From a checkpoint of a small transformer trained on Wikipedia.
Size: 15 layers, 87.7M parameters.
Architecture: RMSNorm before each block, biases.
Training: a variant of Muon for these matrices, 879M tokens, 6707 steps.
MLP neurons of a small language model. Each row is named by its layer, matrix (gate and up: input weights) and neuron, and shows model dimensions 192-255. Each number is 50 + 10 x the weight over its row's rms, rounded and kept within 0 to 99. A neuron's up and down rows have the sign that makes its largest values positive.
After each neuron's rows, "fires on" lists the tokens most often at its 100 highest values on Wikipedia text that the model never trained on.

L10.gate1098:51 54 47 45 45 40 54 41 49 39 56 38 53 62 60 71 53 34 59 50 58 76 69 50 55 40 61 39 35 52 59 50 41 53 44 43 49 43 44 35 31 39 67 41 45 57 59 51 38 59 30 64 47 52 56 60 51 48 39 59 54 60 55 45
L10.up1098:31 27 55 40 47 42 56 46 55 45 47 56 51 48 45 41 33 57 28 60 65 50 46 46 44 53 33 63 59 32 54 35 29 45 44 64 58 53 49 56 45 45 48 50 42 41 75 59 48 55 52 74 43 37 57 69 48 49 48 43 51 53 41 50
fires on: " |", ":", "-", " for", " by"

L10.gate464:60 42 43 61 60 60 87 43 58 31 43 67 51 62 57 37 55 62 43 43 46 48 65 48 51 64 49 55 61 53 35 36 51 56 64 46 55 56 59 53 67 53 59 51 39 32 28 33 61 52 48 45 49 46 66 68 52 57 40 50 54 42 49 60
L10.up464:53 59 52 67 52 43 51 38 49 61 31 38 38 60 35 33 57 45 44 42 55 53 57 49 54 57 50 55 56 63 53 47 56 48 60 54 53 68 59 43 72 53 50 66 28 63 40 60 37 47 43 39 70 45 66 48 59 56 52 40 53 47 39 49
fires on: " was", " Ga", " were", " be", " is"

L10.gate2528:47 49 43 68 59 40 42 59 64 40 57 42 52 56 52 37 55 58 32 65 51 61 53 44 44 30 35 40 58 41 60 49 54 51 65 71 40 43 50 37 54 40 52 32 52 52 43 51 53 31 19 69 40 58 46 46 56 34 53 45 51 55 44 43
L10.up2528:55 42 47 47 55 37 51 60 56 38 68 32 59 43 71 51 51 54 41 31 63 59 57 32 42 53 55 49 44 38 43 29 46 45 60 44 47 62 69 37 46 44 47 29 55 53 48 58 58 52 35 69 45 52 46 65 60 37 41 55 51 75 50 45
fires on: " of", ":", " |", "aged", " to", " /"

L10.gate1478:44 55 48 50 50 40 56 43 45 48 54 62 41 52 42 45 42 52 65 51 37 51 65 66 36 44 51 50 59 76 49 43 66 54 64 47 53 48 46 44 50 52 39 65 51 37 46 48 51 45 51 65 53 56 51 47 37 76 56 60 44 60 56 46
L10.up1478:59 46 60 50 44 55 58 39 50 60 33 40 37 51 44 58 52 45 46 60 61 46 55 58 59 41 59 59 62 61 56 45 50 64 39 66 34 40 53 54 73 62 46 58 49 50 72 82 62 55 59 54 51 48 28 61 43 41 69 59 29 36 38 48
fires on: "-", " (", "–", " \""

L10.gate156:51 51 34 54 35 54 48 57 54 42 59 39 68 57 35 56 53 40 50 38 44 36 60 33 32 44 43 51 62 54 45 57 46 53 62 43 46 51 69 59 40 60 50 43 77 43 50 59 30 46 55 62 50 54 44 53 46 44 56 61 46 51 75 56
L10.up156:53 54 56 38 48 40 49 48 57 59 32 54 42 48 47 43 41 35 50 45 55 40 52 55 45 56 46 59 56 58 59 65 49 54 25 50 61 48 40 36 41 57 47 36 43 55 61 39 49 42 22 45 35 34 32 52 70 42 41 44 49 42 37 40
fires on: "s", "1", " Art", " Music", "4"

L10.gate1536:46 63 38 53 53 56 31 36 52 52 49 35 51 25 47 42 62 47 45 85 46 37 48 27 55 51 56 44 41 36 35 51 59 67 41 44 50 35 46 52 20 58 39 52 73 31 33 45 57 56 45 57 41 35 43 45 49 47 57 57 49 49 51 54
L10.up1536:59 47 62 69 60 46 46 37 46 52 47 44 34 47 52 53 42 44 45 44 56 28 42 60 52 54 59 44 36 36 50 55 38 58 63 29 45 34 71 46 37 37 35 58 50 56 56 51 43 52 46 61 52 45 48 48 44 47 43 66 47 54 48 48
fires on: " de", " Da", " del", "da", " du", " di"

L10.gate1918:43 63 55 55 49 55 65 50 43 40 44 63 41 59 45 38 34 38 38 39 38 47 61 39 51 48 35 39 42 62 43 65 65 34 55 42 49 48 76 47 55 46 49 53 53 53 39 57 52 57 61 51 42 34 43 43 60 45 60 53 62 60 66 51
L10.up1918:32 63 47 51 58 46 49 48 57 59 69 46 48 30 47 48 57 39 41 49 65 25 60 48 39 40 38 47 39 59 50 40 56 63 38 50 44 57 46 43 64 59 39 46 35 53 48 62 57 50 51 64 40 45 44 53 42 45 57 39 48 47 62 62
fires on: " the", ";", " at", "1", " death", "4"

L10.gate1889:45 43 49 49 41 49 46 41 31 51 50 46 51 56 57 39 42 61 59 50 36 72 78 57 37 44 44 59 55 40 60 66 56 68 68 45 46 43 58 66 59 71 50 35 69 34 55 56 54 44 51 40 71 63 51 64 56 55 57 56 32 47 40 39
L10.up1889:61 48 68 61 51 40 62 45 38 62 50 48 33 45 64 43 54 53 43 54 42 51 54 46 66 60 49 45 39 55 67 52 58 52 53 39 52 36 67 64 46 54 42 40 36 62 47 52 58 54 36 50 52 46 41 54 41 62 58 39 47 54 55 48
fires on: "S", "}", " Airport", " County", " Jr", " poor"

L10.gate1311:52 57 42 57 49 52 52 43 33 59 67 51 36 44 58 41 69 50 57 45 61 38 58 66 49 47 40 51 42 55 44 58 68 63 58 63 33 42 52 35 64 60 52 50 60 65 59 47 38 38 44 63 50 54 65 57 60 66 45 75 46 38 52 54
L10.up1311:56 42 46 49 45 39 48 59 38 51 42 44 43 60 50 52 57 62 46 54 50 53 57 46 52 23 45 47 43 63 49 50 62 42 31 55 56 56 60 44 52 57 43 47 68 56 52 44 40 49 55 58 42 33 39 45 65 51 50 61 46 33 53 52
fires on: " ", "2", "\n", " (", "3", " \""

L10.gate720:59 59 46 44 54 48 44 52 41 61 46 49 54 48 48 52 55 70 24 43 60 59 59 43 47 58 48 45 32 62 45 56 59 40 46 48 50 43 41 43 66 46 47 42 54 51 49 22 39 53 67 63 30 44 56 54 51 45 51 43 55 40 51 50
L10.up720:62 47 64 34 60 50 46 51 34 44 38 45 36 43 42 46 53 44 60 56 52 53 53 50 65 42 53 57 54 59 53 50 60 70 40 56 66 55 41 30 53 37 42 59 35 66 54 58 41 51 46 51 57 52 49 49 65 64 69 39 61 51 43 33
fires on: "2", "1", " |", "–", "3"